MLP neurons of a small language model. Each row is named by its layer, matrix (down: output weights) and neuron, and shows model dimensions 0-255. Each number is 500 + 25 x the weight over its row's rms, rounded and kept within 0 to 999. Numbers have three digits each.
After each neuron's rows, "fires before" lists the tokens most often just after its 100 highest values on Wikipedia text that the model never trained on. A number after a token or word is its count.

L3.down294:482501530457505510552481495443491540535480541481537501537496486509510504494444493538464508521496455519517494526451521526519529490507481523483492518518490510533497480479495452504466483478419475487507489507504507469540494460463525528506498492506518507540489493535500548531557466487467536504514500512479517516485503437491495492507510467479463481448486503470463507476471543450489508541492429487463506495455521486482508521464500517514464483503493508489467493518475508492502489481533514479519472475528468497562495521522529526503461516541561526520509467505531486500481528504499512526513480498489482543549479468499538471491522463516520497518487489484503506521464532519496523500494510481524523493524510519516494459494532522482510517513478512505500492487538505529492499511477523
fires before: " " 80, "2" 4

L5.down749:512545496504496550471410548509514489497526515538533465540476511554533497461503512488464506475540525480501521507486518541525506492515503440455520440483516530498476542488528506478498515510519506475481555516524560486516487513490533518509531482483486506506499491524481478484504509471556466493488491438531500552507470500486525452544489488504515476496486517511523535487494487508481472491527491475485502540488482478435486525494499494476505444479498545554452499471528451499502476492498520530484513506479528457509493471523524488525481513493482465473520494487473482484530513520461528515477506484461500476537521468479510507506493498536498520547458520495502496494486495498480497501511480502489495493463485483509487524510489486480486488490518519519494513529493564476472498526514505
fires before: "et" 13, "any" 10, "le" 9, "res" 8, "ary" 8, " to" 5

L7.down678:485522471525511518492474497545527508494480499529462516488532470485515473540538490494504490501515505511478557498526505536486506471449483505486511507490521571503521501466510491470429519523529482509485463529498486487490485502539536553538457494507514476517471428541513514491517513445531508496527475488503543541490497535519494537513474532454508495473529507496495485444485517493518481492521487444509539524455490496525493501511476477546486544469487507518503502493490486490494495513501490455474514536523505533507505431494527476530517448493515515491486520518476488454538504489468503453459545528482521504510524502522482494514489510526520464518489482480477495494493477499498503518480458517464460491490479522485517478526526531507474525529529535460484478518521492532526483493527504
fires before: " the" 15, "e" 11, " to" 10, "an" 9, "le" 5

L5.down904:491502519480513559485547472476487538514475508492523477493505495492508563469470496458494512509459495491512490522489462495516502499485517547479530519530512459488523509488518484490519476456502483511470498535471503539454495493493477544524552459532518563544521476509502521530539505499493496505513503509466503489476514472519531536497472492470484487470502525486493489485488479411431496500490468514486531522428492452530514498542524499532456522518488487483475493502539490483490512512530511465525464527486491496508494495519476525515473491529455467503498491492505465561471498564475535517547522478531504531512514494489484485487539527486515526496501491502459476541516498490535538495500467464520505527481491508477489500503514503464505510483496517466473504472517533467490502500502528
fires before: " " 48, "or" 7, " =\n\n" 4

L5.down855:511521537501498482505462471493521508494537449530516462547551510480536491493477441511528542489493529455521477495523460504498463513513509504493490496482495517488542532514468493512460471500478507501481511509461488533504480483514484524495490470478477533487539477499527462482435480455488466524518501477472471493475518474498542531499533530503466495477480525508516506526506441541490523480482499526503519494557495526517521534501493480520536473499503531499499500507492463478512478552534514508491444514520487446545534552490499502506492443515493464495507514494505510513521495542466508513509507483556481490472497501491488469521493497530530544513509505466447518453460486511475507491520503524525468504506477501507466512505457513497513448541512464515542524493487521519487500495456523
fires before: " " 59, " \"" 4

L5.down15:524487508501488546480527497488566489472510485504512470486514500514477498469468490471483520514484483457493526521449441538530530483508479538492469485524493514464514501509506475499515480504503519523523481518459469482455536458492517533495485496450520483471507479520506532470489487560483457460515501505509477491500508476479501486529464487472516469502438514522516505560502577484475503542523524486525524440553508496494491508417496481484508449494511481483512511510524502478494520507542471488508496536534503510517505483506475552510510500497498498512525484481538499515526478477524493508494551487546496487547515491493533518527522488504498451537478518474483506480527478480481516471528498501512493497487480471512537475550516516538468495497478545508515508478466490495469488470491534
fires before: "en" 24, "ber" 23, "in" 16, "eng" 4, "ent" 4

L3.down310:535505559505498542510480445477506473467511439499533534491503447564500498470516514478502538502466472486520501473501464481486520509468446526496479503542502490548495489508520525482438545508481423517529463533527517485541484494492501497495518508516460536513481531538518462470514536537537473496514476514560521523500498522522494510506510503498480477478516476464497529468496531474518516516482496506494534534466479514497469520502525487505497527467458500512484463509514451540509497449548507504500534474515524484487541531536477486510484487502494472507487469453531519532473496500486498503520494497458500546535522488515488479539521493492498482471520505503486483478474501466476491473502489481517504524471445507507463496484523542522471527498496518486513471498491464499508497503477509
fires before: "an" 33, "p" 11, "ec" 7, "in" 4, "r" 4

L7.down955:515501515497526533469490507482470523499549446524489510497483515513539476474472486505439487547491495490540452544522499527538477519530518534538523506474522489543506527482530453483464474531468561467563508458543470525491478518491520460505462478503524491545515510475508490456498454530509461502523514519471514466483515491541503489522532479530479491503514481505496529478479508502476520473505492527524503530486480512492519475448497529496490487504508477477531472495479480507515496495493484488471491487486432495487489478506520508548465506494525485506456517524497471530523550520512469505500490464534454537469493496453526510532510456537514549531491468491522492497486493495520493478497464518485469533506504482493518502482496511548518463499500526503523495509518495465461546512514506
fires before: " " 24, "ell" 12, "ra" 6, "end" 4, "ro" 4

L5.down616:487508533495512523500502488498455534511520525501487544493485477511528477491538462466487541478536463499490522452471541480419495470463464520466516505495525531510536477521530487498501515549516478529500479516505515506476468459552550521505478466465495501496497479489519488493516498511462497513493479486517521441512502530449470514463487465507490551495511494513505478484498511510500544490520512440519512487494470550523489540492513513506473468456498541495523530501494442506504466518473521492531484481494535466532522490493469543519518458495511492503518500476477511511501499513510525500506453477484490513505517494499532530464495471502447490495483515461461511500526510423511511492510523478517515489517497505460484498509502494459521471546497524532535525525520518491474562522516484
fires before: "an" 22, "un" 11, "ith" 6, "ier" 5, "os" 4, "t" 4

L7.down919:489512575485463510490453489527505524523468513469504506531493466471534466489518501481519511536519522481479485518465519490516585507515476498491499465468503526492427478500480502439495464521481496496519492488512496546472450479507550487552487468498466510534514513538464517530514544554519479498528478520492532493526512522480507448529468439504501485484477503475477501480529460534479490512482482525483470472519533484503500504471485485507516487505497518513510527488523526498520523548462513459468495535485487544509505465472490516503517474498481506538502486489527478523471522508507532498516486512524531508484530472525497473505478505534514510510522479520526539484520494479463523493507468487499474503473504493469491524481539490490510464495489454492536502474562494514551481507466489
fires before: " |" 17, ":" 16, "–" 13, " " 10, ")" 6, ")\n" 4

L5.down916:528508525514528520529487463489488489506510480517472557525512490496509519481496489505492488512471516489476448534512493524492511490517525528524487482477493545497532474527493523489506510492540482495487522512555472503464470497491508456506476518481504492514458567495484553507478480441507501487499525521464452490499483477493509462479512465529493511511514519477488483512519501512515476523488459514491483497523476484497555509460521507493536423498505477525461502541503479514483524485481490531526502508488450599508473543479521454489537496504493490477494527514440487439497501507521507468461526504482474491522467523544547513475514553507507496534507512510505485482510502474570485473487505475503480526513522444531489508480502493520497488486537479471506508472512524524493538510524511
fires before: "y" 21, "ic" 11, "ry" 8, "ri" 7, " in" 6, " of" 5

L7.down123:498477493501546523473522508486487481467456516478470506478482495465505499460534544522490521487519532504512532524468488518513511507480492479506500455499508480487515537459470433485472557486517486492484493440539523499472507504482521508526538515514481537504496470510461491463505509515476465496521496542483463497454506465559502497467490512528502531509500475498451508495472477516498500476489531517495525498488476497507531535522519517506479580536509504492543482520487534526510485512529488509498452541503546506561452488496491497511522497491486502512553534511528538495467507532488477482468503500510506491501445421459504473476471512489494508489511533506489485479522480546530522500493512461514510474508525517479475520541464512507493525458503512504532505468494465519494508515548497
fires before: " " 37, " |" 13, "ill" 7, "v" 7, "im" 5, "own" 4

L3.down769:531490535505516515509493506505496500492520486537481525570510502488482521495520477469501525504508492461504513503465579496461506515486494514503484519513493551473484494490559532476557505499505529484536493502520521483462473515470497487541478494478498467515455478499503492505479486512517470494519475468540474489493497480476494493491470504524483520479485425499474500562537516515500514547509511540504467477499491471479467464521473464483497479491546520524512520503543482492519459442469503513455508495492462509514478562489524490490516533509491561518494546499465464483499536492487496518543515524536501512509497541511544498516483504472501507517523494538502463457509487466481506447496514439497495472502467479506496532499477493520494540521519493513483462461508476506508537517459503
fires before: "ild" 19, "il" 17, "in" 8, "y" 7, " in" 7, "h" 6

L7.down115:452499463516471522473476452517460528470483519508478476519489467474499478538506547521488517492487534501509511509484474511539513501464508500454507506502467484498500472492478471522541530538480528445482504526523501525488507450535561503491474480459509511521517516491494509469534479520485491524470513493490513500497524517538525498473517482468472471529501544508527520486485511492544516541479477500482493518480508481532492486519556506536469491488485487516541497526518523496462509527559460527483500493495529434545519477571443486455497507496490495538523453553496490527470458516509476494488534472497494472484519505477482454487507510469518504551485494488522483448531500489490493511532504497502491542506464516468514518547530502505513502517469488509513533485482479470491484525492509
fires before: "ampion" 20, "ia" 8, "oun" 8, "ic" 8, "ina" 7

L3.down514:467525493544516474490484497517544502495514502494451485493500494475512478474548500531465506473479439512471514492479544493460476447483519507480434510497513551510510534500464491504543463542514492489464503484531485548521543475507502488525515491531515509505495489539489468491492521491500483460509511499495481510458478538515511556538525509501521483503462505471495504511509528517529517515512522525527559546518521494467467472508520526554481409487502505466493545523484494526489502515486514456496481509505496533529502497535518510527536501465500471495456520462503500443505486478493468533496521533478524500510555481480513496489501502496479516509507500513489491464479491454492546496465521533497490478505527494461488513491508492471537512496480488482485480526449515477513536501456518
fires before: "st" 24, "m" 13, "ight" 8, "p" 7, "g" 6, "fore" 5

L3.down315:480503453516504591508483524491522501504507471499528522500478502505510466515490492465510470502473502537532524526495540567515513521494515496465476491492499538495501532516528486477488506495481486500503510505481495527487474434547466463491533502488534523520492494530460471515525480520498503473487520494488496459465549425512471469522495502517545544482490527472534468492519502486517529543485527442473509472491504467473485525510501482478461465499467515499549536498488489504480470525494516505481433514475484507527517501492509481504488511554460503492485489529505503494461510531491534517513477511516523510503545565541489495467505491463476492488521464489493497502524535504530493510485464507491502495485520508474498479529525467471533531498484477472529501453493484489524519455551524
fires before: "l" 15, "el" 11, "ation" 9, "land" 9, "t" 5, "m" 5

L5.down387:494534525524505483535495516512463489511521491481484499521491475510491531485536529539522497499496477476545476484509515514536459510486476482494471479477488566463492497482506537463514475519513504498490493487484546484493484530489470526504507492543511532503488488501486494472487499471520524453472483475480505482522466489500522467513457585494516497513486536470468520535487503542472501513454521496481475493501529444499557448504491474438515486490449545527469529537513493494495476477513473483508557461498534531524502481531521493479499485498511584464485460496516540493504524496498480484492531485480468492472509501483540545502501501471505521496509524523471480514486499480529529501503502475468522485511471564503484528511541528520469471478490532514515476517505495501483471508526548
fires before: "d" 17, "ing" 14, "s" 10, "ed" 9, "ent" 7, "red" 6

L3.down560:493515519521488460483497493453470480462506516501505515464491499518523506460506515491521496511503544505507441492501515488527456499501506453491515525532538531518526459491497466511519548515478513455537487508505442519495506538496521464495461513495500479545481506511515507512505485501509488524519485505483509468504499540521520457501484491511490449535544477556511490530482530531511473528496520529465519495534473486502490464516476443507489466511478483542468518529513482432507462498512506537505523478452477508518545447540479502494503497479541520524505475467512472514539497503538476470516527508509477515491503510512503519466478526482494466518478551501479515471482479486513517476491508482516449504513493487506497565518522505494480501525570496534482501459515455531496501460451524
fires before: "y" 26, "h" 11, "ic" 6, "ical" 6, "s" 6, "f" 5

L5.down861:497544535509518509489488488494527546490481456479478483514546489485486468534505470484502480496501529519491494484503523519462531473491514560494467496514539516498505508493507507511534466495534500488505549490494536498495506485473533495501506526508483532478481457480532452499461514463510474490534516481517486520457532473516493531501518479501489495461507473493521486511505460486527531484520455488498519522556523463498530524537546482526507484487556526486474470468520445518514499493493471518474433494493478485487503517491543480488437534488498460493474521531521487487496473537492502511475527494508540519514513520505523526520515517490492551435515474483506488453508454523511465508516468524485549497499458513483521518475516447454483498504474479512542504509558516506506523543476490
fires before: "9" 17, "st" 9, "-" 9, " |" 8, "." 8, ":" 7

L3.down696:534485472489510548511516505539492506510524461500450516481509486544491521531522480529491512499513464467535505516508541504508553454493499483484505544507529524512535517446518473514493536464485528498519544528512534533496523487519463523499502524489493498483484514512473465544512450493506502480499525454510538534496469495482512478455446480485477477526489479472483538489540483447466503515487449442500479504517505497506501500477490473513519527532493506511519490456480567426479503502517462510510469503502499502490550514532487487491527516512512455524472508524529488473488483470464508509482489515471551501497519510497532455497483473505485493479506529516498459542501504504523553531523504499471472451505515531505502499507455495534498464488509497460472484548493513527531493503497521
fires before: " " 21, "ence" 9, "or" 8, "orn" 7, " a" 6

L7.down931:500509496493553439485504484484521510481481508519497447524481468502505490460484551518544504487492509482508499469449521536514497513531492495479501440496501484465547506483453508509524498530525526470466518495467476488478494493561507527541503516486488502509480514504468489493505494509540503512468524506499474500502486509485497517524472560473513531487510518566515486511519521465491456551470526483452487523467494498529515449503567502483522519516443485517509504474492518484511480530515490501497536459515497526464487519503517529495517529531479491481512501509517484481467510523441537464494548501486496501496501503506499463454495475455515493441487498489506491491528498493492496549503492490447517524509425525468497528514529522514486516479471520541464506499507478537491490531543499
fires before: "ed" 15, "le" 15, "ing" 9, "th" 8, "re" 7, "er" 7

L5.down625:544491498489533471493505513489524526518526511504514518496530541507511496499496462523517508515499520486524513538483557534500474491438547537549519493471525521524461527458519508470479555531460470471564497460481518468444515470512499517515533514484510485493506476523528516468499493507507511481535463507523448494541481494472525469524457521529495481461516472474534416511526483519479538500489507498474507503491533508505477505507511493472497452501469519509505492505539496482493530465476460501455501509493490500486483502487497519499466483557494565481489485462487518493515515505519526494504505513492468511533480482493500503515507506508475527520526458493463473485473506450498498519476494500498512553454462464454506473496511501500461488510518523464500520505527490473547529485494530
fires before: "ent" 19, "en" 13, "or" 12, "ents" 8, "end" 7

L7.down920:542477464487518515480479532524478497511524524497482486439499446517515494481503489501508578491495519475536454471491472487492546462498490501472482468541501495481511485512493476487502521482489514544540478488433482447561500502559533482489487534504497500518529522476468467503507497499541494501494563529505510486497482525491497487490509513478517478501457507508506535502540500498498509470489494509498466493505541479519519496477472545535548529530506483462518509514560529500505522491526487472467511471495544534504476497486486514459483465425495489502511494489510519516504504486512490498471453546464487524505524475499534475499526513493527507494510496522480574492486501517489513484460461516505495502490455521501450509535486496529497516505468504528452485521501535508474478515513536
fires before: "in" 14, "inal" 14, "ber" 12, "ous" 8, "ol" 5

L3.down634:512511507519521480519512492520502519508509496501482562474469511507505494478488538495478516539554522464478512502527511463541496532471522473479487566512479508520569501434489547482496488468470473486502514492527479486515531488487499485447479516556517498454520514521511519495453508501462458507457476483527498513508476481482514486520499534529456502477556497543536475496509502477512481487485452480505493499504478474484472491539474484487492500488461499490478531482472487505494456497493487486489510470479492509494502472499492447499484479533525489490508502516508465488491545516473480475460506505513514512475540525491484497547481491526538524505514520491500487496501487489527500510521502575484524509481505503550496472504573502552472539547531539486526485505478445511476528462472502
fires before: "a" 19, "ver" 14, "an" 8, "oc" 8, "e" 8

L5.down894:457486464528495486492512519492498523514496513497491502475488467515492470474547502503498531494516524489529520526538510454498480422491495456494504489496495511489504479475501522477517537517497498518505459480484555497510521493491494510511470508503518484485524496524485471444502541526519487519487505481512525472491520495466489511513496463537485549572515520486504532535421515496542459506540508469532484504516556476462436496552490472485462477477465487515480500531492540457482522486465505525520490495499532537502488447517476512503493509482546465468484510538482543513504463493496477511459496518470532499513512482505512491479519518513493500497553470491571503516495525501544528475490511524454487504566514514510474504493484507482517487477518509499487526506484488475520461474481522
fires before: "c" 17, "b" 12, "m" 9, "e" 7, "p" 5, "an" 5

L5.down508:516518489491513485493559514516518506484544499457501482513495509462484467476526469542449514512489492487542456464504511479476471507524506500534510497433475539488497491490545514529504571496530487515498500533494472505479489495522516481528498502477489481442517550526457506534481490499501520465494491507495509480497532468469486488539487510528507496520487520485537517459485494512463542460461517541494520438503474498483465525488546495509508506480498507476476470507507509555497495492476549465504492504532527466496456494459485513488472490487543523509527507483483542475511515522538498490489517521502529524452483531468506490479518497492526495482498509510529473505547464463450488524559512510509508453518508466496506489513531513519530483522479493451509491498534507544499517515442471
fires before: " " 27, "ia" 18, "ult" 7

L7.down632:515484538512528481480560515508485472472532512497527492499488528539560483488499491491510504509484491490507492488478509451442523496460512515506537503510521532511482483548494485545534524484512504501449484502497495484481514472556462528534471459478525515520508533534502523474484462522501509487503506498513509469515481470514495527549479432483501495482556500484516506509473496519506518504493514473513480485521494485511483552542485505453471502507492504528512485505481554512485518473442504477446513540479505491497510474477460525506509486506491503485486498490464453521492514532526519467464551488514476472500531505495492479500456484497495474494493445471539481542503496440479504543518513504492554537502498493515437474533509512512531505518524540452494474472528502520484529504543485
fires before: "ed" 28, "n" 8, "s" 8, "ar" 6, "d" 5, "ok" 5

L5.down299:500485460492508507500476490483466486481526506495496503472487515520468568524500540517512528533501488495520510475496526508485502494465496501491500530501488514506499536468463483527524517501521511508523473443501558519517559527505499477487507476452492498491531508517513522453480537484455506516488514512492499464449476480504485528467520548503528455477545491499506518438503453473515503485467484495499442481511499509438505486489488522518509456497458500460523508542458514505541481487489520534484508537538490519495484531487509486476510495443520458501505524501500526493484511533550505563495513495528468520474492511491477529523485493470511486473498561512486520517481498494487513484477451518490528519487507496558488462488470535512539509530516548503519510493506482479541453504447503
fires before: "ished" 18, "orn" 9, "c" 8, "t" 7, "ican" 5, "u" 4

L5.down998:496515485532531489495494487499504529462487519510531461518482499493543469449489506505468498483480525507508532489501528441492478540506550491500523493529507521539527483476530555502515526460537534470493485509539489489482458491496495528529497484483512477503509504479483501509526524522497493512509507503514469487493494470488502508490528516535540479493481503499454467462523520478503538513474540486487533502496492514481501534487506476484492397482500491522546477475493520481553484509491497462465490481540483478523510457486559521515510484550493479469508532536473530512517499521470548494516516477532492448549514478534503505467526538512495501519497515509472477442499504479494453490462497536499492506467479555477494475499506507534510508514521510450523451511513507442466472507502477
fires before: "ut" 20, "le" 15, "et" 13, "any" 8, "an" 6, "os" 5

L3.down804:499516445494544515519503493493514480508477518550458510473455460512456480523489468513494542492466497521514448489513537486509527491480488499505486481511464526522550546478518525482493514493497432514536518513492504513509553491506481492511468490492502512503479511532558505479503502548528488473485510473489562531520493497556529460523516497501525508531521483492478503497478459465517500448496527500505513467484470475503464499500486471487452508518475478500513499490440523520478497469505523520472508556521500476517506531541475510484462497518532478527525515485493469534444500502504558520543491484509545509522549534481513480511490509505502521450494501484513492543469486505522468517502538499504484488507485517499461493475511530492445484519471528532492482504473457462473520483479480
fires before: "m" 15, "t" 14, "ch" 11, "ts" 7, "g" 6

L7.down453:481522514547514506502489464441501448496484485484511479468544487485531469510455497504502554478501507495489478480475520517513480509518493494487521454519469490500497457508466491517467511466481498489567482514510490504506526502522502500532483548482444515522477496491467516487470551432540499472470509495511522489478514492531497511501490523466518520528485556506510513487524485479471512480552490487561511501493483478529502449509533504503471492533526494493527495506535520511484489509512463534505503506557508496468518514496466496518465501509441519523518480497507453496519492522536504459548523456539514495476512465503512525497501505549479541433500477483507480541505503497495487509537513538525460504425514552510510474521490491493499470512485489518489511520489542513501515494488466
fires before: ":" 28, "st" 10, "s" 9, "nt" 4, "m" 4, "n" 4

L7.down248:543475468464476502519430544488500520460513541410511520452504501516520488510510458493488468533505522514516452516471519498520505498481459561529515528486446564469512520491498511505528519475484518501517495505483465515515545467499480491472501493505506523552500531505497532538503492507538501454493481522498482512482501495457505521486500503521528484501489532489518475505511509474518479505484463503477485463498502486503511519509522514519459503457518525500477505483445523503510460446505547494526517470493534457538526506505459500508494501512552518507502578510501474508492499490519497546493489491520504487491534503492467506444470496489524484448492470472530523512485476539511517469481521491503545473537527486495494523522509516492473488507503500490506516485570499494489499479492531
fires before: "-" 39, "ft" 8, "f" 6, "ad" 5

L7.down301:496499496469477508502481522507477492468530511495442499531501542541475481496492471476463527519482512533471478498482482492522478492527512496513496507506522509475483514513529521505489493507541485509509464496541530510516504512481478493503497499520522496486465513525478497518569466471519490537498530513502478482491510453513510510539507563501499531511500484477535497479517512485505476475483512523508473499466468479488519557495526496480468517481493509535438460498555435496525506468492492480494486480493536514517507503506456498498457498539537512521531489501513516475532474504506545494477530484508510574499521513509475522508445531493519456502498538463501506506517499441468490506501484543512457514512488483460511524553549541457502439515497508456511494522486470495551482519437495
fires before: "." 33, "ect" 9, "ut" 4, " |\n" 4

L7.down34:518527476468476544498513540447501485502517538537505518498471501526486503479477467487467520486486511528460485517587465505531465552521529482492505477500493492524507557489490488483551474484499508490534506464506516511480535492449526456513486492550453484499517532521561514503456499502482499506499492497463495528497509516504531470486521551524466483527473506471498508470530497494488498519509521506514527454501518519543542497493516509470478482522499532495539492479482496516494435481511484519505472506515474475525484551501479477477549480502487500499501488526437521454492483500521474524484530488518466484525502426510484491475524494504510507497444496542469518496448500521506471504527523479479540502465503496547504513479516495487515485520498503467506486471483522503514481467467517
fires before: " " 34, "oun" 9, "c" 6, "u" 4, " March" 4

L3.down576:475557521501498497537509538465539535529523492457463524521519530511502500494516508520479502460530467464512512499510489479574525516477514482498493482504507522494495510493482543484527481500520471522490490478476523469470467481470471510475485456508491497485503478530486502517556497501489532512462531491502496518493494493492493468513493518436474486516492501506495463488452480486473521509459475517522546512523472516497454551486479514504488475496501525531515518509486488468510504508497493490497458463470492499518513536501508501505548522517488439538518461500459502484496505497497487489490506503476508464439520490483569486532493504532534526522498518457501505528514473450530528445514471429454529499525479490503522492495485462554516476522510512501560511526483499514521489506490558
fires before: "out" 27, "ord" 17, "ount" 5, "ess" 4

L3.down109:504419510447469487480544486480494490510481509559515501533490482503503481470527531481485490495500496475518505478486456483509513538485460508527527462505510521523506427526509507549496529500514526493504517482480443526521487516471430485524495478523543529510498528531488469490467557532519541528507479514497491504490542480517511495491495520486486526479529525507498492516477551486450493519509543514461522489490494511514492483509463509510543529468508476505467495493474512520530511448512518526524506504502539496503517469519496459492447470479474489449520509479506463497513534509449505491506501492509469506480485531525534493518481517428499539491516489487485465485505509480519515527544495472532516489493488499442495501492521505502493541490454493550464518507542514494486477520474499
fires before: "in" 12, "ard" 11, "ing" 10, "k" 7, "le" 6, "es" 6

L3.down398:506542513515517510545495462518530578517512506461520528493476488490529503514523467522459470513489478481471527484457526461492514480483567515478478504539478537509526517509490494476497508463502485506470486489483482528509536472494440479517510553544526560527498483495467505483479500556481486511520461506523490495480466525526532519484498479516532525498514519513457484508486506508519473462489459502524502512515512465483462491509480516549513510471436496501497519503509500505507528445468509486502482520521526504492510447522531507496475507467509509483474448492537498460500502513442537497482505529496472511512516528489481476537494482513467502503492470521512486447501492470495543456468486497540526502508501499486504486503471547542481507497468506521533495547484515501506457551499528
fires before: "-" 64, "\n" 10, "T" 4

L7.down582:488478519497531471492546514502517524452517493513486486485475510462510521487529503507473503516518483459511532490506507502473501467515466520493441533522529520466490470468520508485492497494555486443500461490494510505463521500497508461521482527515562495539483536491484484540497546486512525541513478497433504506500547513481493480512506487525484535499478489488473512472515484541473508516490496511507497489535508481507525553483529557511473538562466499478519457508512503480500502506511501493494499504528510563499521482493509519474526502525477492477514470445482518488458498522511496542487553521490526447481494482484515486489491510502478487472491540506456513484514521462487548532485459475469495497466503532445496495520491526503497530512494500465535525491517473460459445508455544
fires before: "==\n" 23, " in" 7, " and" 7, "\n" 7, " with" 6, " " 4

L3.down780:516479474503508450541483531458484557466482508545529537486494500486486502489488521478503489460501490505485468507532491510455487504528508461509457490514516492507474495451479472444563493494461498490444459493532490443512509490460487485525538496505521535505539482492493532492546507496505487490521504504506521500503477507503528511495511478512523487528478478498477508497529524506478514442514548476478475504509523463487527552532488518538476456511534513493488509479462475497526540528513506499493506480522513498500548477524509511500482507493508506480513509466494489518489531544526493444531460484484473501460477526555516518461460519490529512515492519475501524498474514527531502493442550499529491481491473496492506544459527572500507518542498460515504474491519500465528468517482512
fires before: "1" 33, "2" 14, "ational" 5, "3" 4

L3.down564:498473518477531535512534472516433472480500451497476506507496528500530488477575477483481490457480492561426505546534477490497478517483530452459526510498536513529520523527537481486539488484493478477499500485511474523509505504482470496501538502499532494475520477467444487473454494516514499469477479535489523466474504515481483499531483496526534507478509492516512481557499512449529522529443490500476536505476506446497525500505475542533529486501452500538521479478475471522508523491499477534467481497500508516486453501546509508515500533505506507519527491503489507500509517510476484518509521549500518506491487502523502513507514471531463479446550490512515513463470516487492524467497495486486483470521542497507474506512490490526481498539537464493526510498471517530500460554533496
fires before: "-" 63

L5.down705:520475478502507470488489456511505512537483441492479502483488486520456514474490535517483507524499546514521537538480490480505532570523534491525528514530508553504485522486496510463527514484480516479534548481503455502508522449491502470518510489537553520508485501495502483460524469514516522507488506513540485485452510503490468484530490511513483518514459503553469466508521506482479436515478505522472463508479527498490516490484527514515514433504471469486495455479478507499518513469479529538502498503513516493450454447483515496502517470525467503523544514527498491514504548495462494476456517499552468495512532502507501518508547509506513518458494507485484508504520517493533500526515514520482547520502513459520478487484488463586451523468479506475511520508491517491478498497476475
fires before: " a" 20, "=" 18, "a" 10, "-" 7, " an" 5, "S" 5

L7.down2:559501495532544503519432520546495515503529513523531505547525489476479505496519512521501523497502488496445477478565468513443454461486486518530473490457477449503508472486552468480445505528535503492473501532502509509513520512542510479506522513507506460468525502494467521491483502499457518521507521486485454480509500525488489532507509483518544516504457480515503457464476487500496487490461505532484499517479462508528513455510506531507517495472480514489497491504522460491512498527488502462513474497523495574483464528503480483509515505479502501530464485492490461487508458491516483521529505505446504522541481456531506475516458513475540492477461474537502514514493494486519532511515501517501512509487484485553484525494505484530459453534529531491512499492452510500513478474522554
fires before: "2" 13, "1" 12, "ent" 10, "'" 7, "ran" 5, "es" 4

L7.down375:522477512485505426524500500460544501510485513526509489512478526569485506441523507538489491503502507483521466511516529506493471500529503497499546468510465408513531475489501490464547531494485506483506502475462533536486495509468486525493507525500524474486484467522507505495478464493485508503452489486501489519488474484493496481520551513518524482482489480564554482501518485518480538491504473521476510497505463472495471502513499479512487454484508481511470500497469501502507512538508460522517503538473471459524504485513494476479486481475478538511510531512483448516510479497515523475463511538516513547487489540465506510538490478522509516476535492524524540501493508467590543515500510469482564494501475531460492524500477512457498459492507519501508536481525528460491514492500485
fires before: "1" 16, "2" 15, "3" 6, "9" 6, "4" 5, "7" 4

L3.down708:506500488481498540527490467508489484497456485497464481494495522478503480471522498477476481508507484519520520527500520492493477517471499490475501512509504428513523514569493548487490477489479499468480484476526484500509493481464460492523535453480536507508507499467483503489469499482534523523473467519483492456464472470474492513485491484499505503537511503506493511544488499457519541512454457491523511484500506488513494497469479524532501654495478489546513505515496514550494520501485466506470500463466560531505481481539495496515490523506502522480516535522515494550507495509466524499520527486505495490511470524499549513494520477503491444451513483482510485499468486498539510479488483499496523473488539509501474505555470498520504481518515477483518528529513520505491510557535527
fires before: "-" 71, "e" 6, "|" 4, "E" 4, "W" 4

L5.down432:526511512492528479485509530514497537494483529540522507531486484458538501467504485478528498514474469487489527493521488486503526520509490482526474480487508471524477445502534500469547476521522524495467497481501469497518499499505486457496587508538465474491490496492516548507493503520488496484507479543525450524505517515499529497521495470529554497498482491508492506464511481516510530519463484490457508486499471486484512475514513559514541434445538503511441505488548419440482466493525477470521512487487517532508534493536507504523478492513493511486498473481477495507535421499505492516506510494480567501485516514517491485560470523514512487499490511464509545487510483504528522508494498489490510461508482491484517488471491525458508503554508511504540522475500484486499459497481538
fires before: "1" 28, "2" 15, "ed" 6, "4" 5

L5.down773:506496518506505500499485528509523509533491489512530520544481468485480498519484496468470513528510498501455513470488458478507532477522508477494495464506484421503499482492500464498445497511508517509504486516487495520450493520491496523525543530465501510508502512512515524467502504525536452508538517529498445545476520499504538510535490515513540496502481491482502507433521498500511510483486489500473513486507491512467485488462504491512515454493469510459494476486507490483472504476480497491543506529541488584523488553581442513492493506471505494478518504514506479453517447514520452527510513480497518526529485468486482456499491534540506559509472495504529499539485461530443543476501543534498558509466489506490515502511501515517480533504474507504483498519514519515555494526492504
fires before: "0" 14, "5" 11, "2" 11, "7" 10, "4" 9

L7.down997:497513492490543510493480533518466503519497475510506477482539527466482517483471488533491486512498487463503477491492546509496490502433499488479489488482522503513496511536421488464432492538461511498518520480488541511487442482523488484487497517510481483510467519525465503524522538484517512490492514512494529534453460459492479478544483520500484519507524527486485452519509511576456446522534502504521499499497501491516493530559514540505506532515549491461525443523506473490516528469474471522494464528518493515573475494545531505481463473521544484499517533464509459506501477496541498461487523493491516506496490502508527508504513477505518504460525512511475476524484534504468477480523502505461492518530489490508468480503518502540487546519487541512506464521494488476474515503487517
fires before: " " 31, "9" 9, " January" 6, "2" 5, " November" 4, "4" 4